Weights of a small transformer language model.
Training: a variant of Adam for these matrices, 131M tokens, 8021 steps.
MLP neurons of a small language model. Each row is named by its layer, matrix (gate and up: input weights; down: output weights) and neuron, and shows model dimensions 32-159. Each number is 500 + 40 x the weight over its row's rms, rounded and kept within 0 to 999. Numbers have three digits each. A neuron's up and down rows have the sign that makes its largest values positive.
After each neuron's rows, "fires on" lists the tokens most often at its 100 highest values on Wikipedia text that the model never trained on.

L6.gate869:572556532463495529610416472438485551511515504549482465505498471548482520448495451499521482572535431472611581483476542517447509470471508519544467565509482530473545496534534551518494468510520489518497586499525487522477459553450483451516501471479551518525486545406462513479474534518461584525476491530533502484533497518480472473452522477525572488519479562516546453494485511466550479522523
L6.up869:489476491495439461567476535508513562523486462494469522447400436481491482485478453474545553557482478498488487529530486535475479469464464493564426531557514555556460419455586496519416547536481490455531546450597521480493514526499468497511459494432466488480510545436507505522472479572499555532520515543564529474485486457518454507448409526473489453545521472476553517503526481536467515561534
L6.down869:470491522482575573464425422466481450502511450574554479493448536458507533488477584506537430492534445538522508524526510476442447558468489571495545525520547494433491486557506546515538500564568492504493482452532464541480502459474511457531446459443515551587503532493549486471511462423474468517502596488473515473500441501499587513508564484511586491489462471531469520561470398401483517460506
fires on: "el", "ough", "ish", " do", "amil", "ree"

L6.gate836:470581445485470468465516498552514428530491481447478517536523490488456540486504449491496563509526461577471461487477545464522499473443543452551450533534538509445475536438535503496507482447425513519481501464537545512445512513577459515454484491490505444536505558444568489524498528505504474502449577534545547558519457454500508554510444484562460518515473508474484478537447433493498521452539
L6.up836:521540517444417491461501548465507527607485455515576443513587535523437547437483483550544441531483440521538428527547522479475504547469485509587404468503499465483559588485559520493551479461493491472579511494530518515478535524477415445547523498516495503461436472545562461472566513501539501529520458477474543490525506574522535513451463474527442451478491520399502526461497537504524540565472
L6.down836:566523534444487494516521466524514581518488598532486513480488535478575504512556425528461527455451469479518472575425529453500485461522479576523478449487468502445444544538454532498528532528564496479531435509503474492484497454482493435527477451493477530463560533509525557476486457481529493507488498525509422456515524447455511521560590512504482441552477503493458452603481497589477499541518
fires on: "it", "os", "o", "ap", "u", "op"

L4.gate807:515500528511421534523551462505434443510497514496461467442495483562518487523460569518417440556494485433529476501495474489564458480432553511486429455458448513512437506477487511510566464479467505516522488449509550525539462463478511455478534523460437405508559479490461497484481519593509500507422572550557459456471453571510529533478588521546476471477575474448495488402508481445496533517580
L4.up807:534468499373475465520441470588512482440504482500519458468415519537500435566523528531537447565539587564476551507566505459475449460436546446523436496514490478543520541534554490538494493494550486494490456480488497462449510445427465531541503518466534495468503492494487503501491538517505443493469486490532517461545462471490497532525524503498554467553476564504471518479549496467480529460520
L4.down807:483461475499506534469448515510397534523606455513518487552488477552507522435440530498531513478520460491461496547524530529529553566498438528542585521485521503484556521482498454478517539526502487565489506460506557502478502511574506417500459480459512574485553504525494460518505574518480508500431548405500532466514448489509520478504560420466542500436501485486528465549536498619540544498477
fires on: " first", " (", "-", " 5", " then"

L6.gate680:464533476423503523485464512564477497543462478487382528426528517577426562433560502465398525519436524517550465521501511453575532509529547426559514517518509543460462488502420542482478507565532489437456482482490539522543440513502531421489539479504464492425503462471564474461431558529540531484528484480597478535486476493436528529539470501527519469562461455459475490554494448488516465506436
L6.up680:469551417519466545528476590547464477497462533516459508530592519494461541555452568525492498535541490492545612472497483474501520515518492495542358451533533490491485560569507531532482408485508487448464523455537517522582533537478437472470429527412534524474390509445483535498481482516486539504491459458506540472560460561559526534533444498534463490408546514520535507504515452471468517555543
L6.down680:540509515509444533446428434431525530586467501483544490566453491506566497468508508565531427458530453527538458521462498508491477497546461516380511522474479489492471489566518511448477553463544497556477493515455440472507540435514537529445466409503549482559473443564486501449546482514443515484502493543470423476446524449545524499442525518482530539511532484565517530512511515473519502476448
fires on: "ish", "os", "it", "I", "ir", "al"

L6.gate14:516521482492486505470485485486483501482473506481506442542507447481505499432416496557471513584486473491480510598549500487498467525547536583437558444385559459570504439504527510424490462461477516510516484414508464525443477503552619539435434492520478437511512552547490558441504508495514519606521450467547542496447517413532461497502512491510543448522463536492556540545501544548542436481465
L6.up14:467547474432573571542539573533525535537471542473613559562496474550491498524499550490600512513484493531514541498492513479555468516474492451433544526492525535474505412509511508468482493481489491525521452564486575457527529522494476553515534464462410555531482586486500441462511494422418512454518506479491482516534440434503493545477558502467469544480584498516545488549476513491539551526485
L6.down14:571510466495525532533441506480468503534508578474494488528481473540533500508472470457484573527430526538485542680504553463500515505512484533498570463455521508546464521463487512490534477512540540494507488466558492541530530504477513538470503427524574483552516538517450487503464492497498474491510481494476467518491556496450453465489470457541459488468466545484514556492481508632519439499547
fires on: " and", "-", ",", "aced", " made"

L6.gate503:508498443543485468445515530477508481515509533523543504524437529495517520487548454555546484465509431464436431493466444528543521538476540468524483513490553534495460483568499492512512498494494469467506488548468518428411435490505562479552533464511519561483477527433494553542530491528427440471441451431498557520522468487485498507465424515509437467448513404456531498496493473473463407496617
L6.up503:461479447513403467486503492404499519516490506471508551487473443485443445512477519539498522549495496490475545532481501538509577543515533464469505484499520499502465424508489498506555425535543584516444497524491470509381472483494524535477498462434557498499506524469461495470484425484430478496578450489466476514479513484473461467473554540511468433492500474493542541510516546454581463407500
L6.down503:474546510445532478505467494454518471506497495475448486571513467490427461564505469462500549416491495485584463488548522539503511498520535507522463476499477501544496449444591527518520471497488475552415517489489516528571513452522476562470484478431548507531504541566501431455523593482495505525468545581478518553568496534553553529468443493468514453498489430448510492496482503456523568511502
fires on: "°", "6", " Ch", ":"

L6.gate220:545550552535508536511499479473530495482528435484545594601532519520487516463513486474494563485505472490503506486494466506458470516470472474505528554480527522556472457484408443512494543423541484593493512474522524503479511493500537553458467526510508466534499558481433515476488549497478481484496523483516556439501432444498509512463576421458473550528394469531545471444505486472444517495420
L6.up220:509510491533472547478523518538491481513513480417440554506498475551610531464467458504517513530472544532457447540503492492571456500507517492465529459516573566519471488503476506520504524510494538511523544638476493499524478419461519532437590559470463416524493438507496507532528531476462457548504520482454422459457501390457563523517539530507562526549508491413464509490500581499540510505456
L6.down220:600450451532519497578543523483473542472574548473576524469493566569487494512484437447535568492475496476555529583464557427448556489466494436491550534502568492536456525478574429450485463447462522566544590505521483523452557457464456504507461520464518524559532484467520505518550501520380522498600418563512500505501534589483488521484531514541419490523466506474546510468471475514511486461475
fires on: ",", " –", "\n", " and"

L6.gate625:552518505516576567555490464487475420460545581469513518493492483575490551459532438539495520562552558492549526454522524480495461518466558462430490494494454567442528515492550480445511440530519520532487551501512511557516495520557523458517532498516427482425489454502420426461537501434485467550490510529516459470470483516478485509554499548492452546531472492501552428473527412422508487487446
L6.up625:529580460560397534477522518480437522529481545517530498552540503535546482475527483494543542534500540507458494552497477447527504528508515514459468477508520562489505513520508523459514485517502515401436521557533530568480501473509492501595522566513515472483464486497464484449532506503465475489427484549531450474472513448509495497510446491511483410474555408479490498417573509505438444526487
L6.down625:610510529457508509479536434507527416505566544502459501551475489503470495429553474442486518606513512469539497606524533476445490517435502539486518468498504478502488524498554493444475464472474508534480461497551517481499562515482486475521532452446497499473477508444541520503561513467480452473498597450554494494522515491490528550518442520517487506506533445435445489479526467507454450458537
fires on: "t", "a", ",", "i", " and", "old"

L6.gate322:479516502488550519578482516488517480444552497463535512480450552512477511543520459441476472487459558484525495503498482459489507522551464527477585471485452517466496458535528441518456527515525533548500513488459533447547454523457579488499539583530506487473543540450443499492457453474527554422467460529463521536434489589526521551504584483479485559534410524483518525526473528478574529473462
L6.up322:533474515496443488475475466542496545509529489502482488528441507452441548576442479567502513542571548465483522513500551503545504500508540490561454416496510478502497497531469506541539496587513432521512568598496482525541511524496391479514546500498475465495520434499540520480509478448543512500468510434495483494442508546520508463465510562480607563431465503484456521520494576541475453506442
L6.down322:530487534541475436452575489542480481492538519474533568554550498493554429498486468491569479518516483509469455556482461526535562489457463506527550576478494518507443408401530435432522499454545575605470455476542562453465468514530508536536504487486501509469504452486480450429533452469532471544576582508543513396497462481451471508510513456469497502498550548455468533517556473578509493586556
fires on: "t", "is", "or", "er", "ut", "As"

L4.gate390:495488473399517472503495539516459523496549472457458493492464502487470526470469522529417443494504575468526550472465553457524505575580610526518501539531500434525463507539502509555539502552455542529513427452540512515450487533520496469575541457521436534417530504433441413496546499488496492477491543506403518516519492497510486439417520575487452465471500531542470452477543496522471437537567
L4.up390:443517478499476462483506504461528446583532411427553489511500474513516509499512529517417536533508474469511440509567448479515518486530495519470557520588532445580482523607533452543569453538475511509439518460429526497476507468500482468451451473499506521495475493518492458495597479445528476514560577585453560513502453517563522532510541473423553520488487584408546459540524465468538506481498
L4.down390:561531516480474474549463484475473504514596447504450510505501492476460493461453571486566469532559495461520523465511532518558509546597574457470474497560512448536471517562471550492574494495432528417438497504548467474483469485555537518530515440508544460520524512481519491458550538522524536528535440570451441497489489514523559530455485516462465447451480484578500495512499575366491553476542
fires on: ":", "°", "″", "."

L6.gate822:482450425487545454507540504452527512557484484474421551530477471525460513497533496420517457529530535547488516482486490450485560526447529482471543514515516469497516565491504496410465494537461482511506591439538497502488487475565519497544520496507551512481492461412507558563514555459568415525524546515414517588514436533510548549493431439440362494458483404526498470492495531481453479446506
L6.up822:539482462517501432527560520515571499492473489487485559585526526507499499501553515479458466560542443594535583504485476461452548421520513511475454535530506542532522598532464457480525482461563513511421514529549528524471496479504486492516472486463548477493451516536559486499515576504474477600559471583424504522528469509487492464474502431454446496485467480451524481485544537506505484521499
L6.down822:456552508461450477475459532577521519544477529529513465452493585446450505473480569491540440515479452502470477496454453557492496547547542496518551451452455495409529434495471500547541516500517520506520495491502467477553455526426521502464577467489456507520569448573528481446507470482557602491410511473514390417492447538450524502501473508517522514537543456538495460460467566467498563474505
fires on: " m", " res", "M", "s", "S"

L6.gate714:468487542473573429521469466405522524519502580543437507499541554467491487497460524522531440488496571441533467485536566448516525524564525489472504521534521441451437502520564500472451502493473516419508519407469473454437519516491478447490593504481529451516492520495581562575506479454514499512521532517514540471550496494472531502462480509447476515552568543506526477508484492531507457474497
L6.up714:473469527486525474519481479451560500449489483583455481504466477412486466473459544503539497518501511444480527508452482522509538536555514462489463538613566421488527542524518532517501482439451499424522554477525439495405536536417452392523545492523522472539514514486550568470519458523442534506583445509451513458609531493455530523471491482481495478531510545536522454476474474508471523469535
L6.down714:563479507561465499456528513490509485504537457536562456435577471517488463489487540488558434438488496476508489500458562549485480497506499478545493547561438489480516542521544448494432463514512470494529478452471426423467482504433517489497510487510528522545472494517468509454522450490439524511563467551395452436509525492497565494436479527410554543488523545511479516487457465409494491562578
fires on: " cl", "ig", "r", "J", "pr"

L6.gate786:404526526505521539480470533504464462505410464499521430491475487525455470546436560541465502522579503501391466526540559534537534540469539565434457446492543474545518521464449473539458454527509495555518501513512522491547501524589456535453492558592451455529530443513467425471488437503460453501445562468486471527488509506460498499524449536507572495498504606575502523457498446491439511566411
L6.up786:525453554504509408533591516481481537513473417558531482509502595527494453496506454542413427550574480457500533492489498576515498587478462522486406522480483513429466508562509517578490514405497496466484483506563530467483443461457507444538477513497566555498414461481575516488481452493539500504507514494423551472566451473541543516454415478489481499533484513454486437462459494518530445488508
L6.down786:517465499492492533476548518466465530504512538452456547539491451544482490471514469503496534498466463514424477409406439456621534445502492517495506488477521468456470513495496485471557524504487529510461443487403472516467550486527528553511475557526567497499514449524467515529506523530563562496525511556595488508515496469455411535542536521536437440537421478454426504509521529526553545492480
fires on: "n", "ad", "o", "u"

L4.gate813:439522496490505542488539458437518532522505516497535481451499517445532536496517474466488485440486490518527530502516468506516549559623551537506400506535499479488534529441565551504547508470452485527511558502516495516435579482487504495511454474559484484546515492481466559595436512441506513423534465444497503547507404550502497604472522522498416521573494429472491434532487500469510476532607
L4.up813:516411491465457453476492481412504521486529522473518504462550542454448582560625488481539520485495507491559439491521489614461506478525454547525488511490496436474458528476491437554473532488508513561501531523499509495478557543420427497532491498491448529526452452430506467553509513494520475537571403546531461566478483513506471528501533525558535491499477464531499483536501486514420408527462
L4.down813:436464487475470515528546502511450543535582551542496472515448469518475465560502509504508500534521482491564438548520497581508433457500557500440586507463547512442465447496534510515544515526483473506510471492571523513593520492557478485506575479420431588439488529528488444432513470595521464516496515519527428574479461484498507416521487452483539489466487528474501534551535503540446506448530
fires on: ".", " rem", " ed", " comm", " det", " cont"

L6.gate592:452472466586485457527443486568503454528489489468502512492526430457531550498545512505454538557557501523584519480546510538559385521432606524516464508545535469451475491451513505467544494460514495544543594490582554493492457465588508593509538492455399457495501514510546507470465542495564454521495480513505517464503474515519511570526536441543450576512531427437480478484555482512507469452500
L6.up592:517508505516431471460505496524513524438460479507501515541542417438521500503566443446454509595542498549506544503493458558499411463495545491497439582554536498498576475512520507463546535468474475509530520512556537425482477515561456504507566491425472463464548518520476515558507534519553481512517490498457465436446496569507463577516489377490541535538477456469501514473534520508557515477464
L6.down592:426515502486549500504490495454551471486521500478488483474517473510371515487486478460509506505458484504440535498464513508427565440467428468468547476510584578507556491509545433451532478531476464541499507518457456546484554436447502442491470414509537496551481496516525489508575474486538494501493486522489487505445503542519554504492489470507545492540492465505551479509488589449529491495564
fires on: " s", "s", "ed"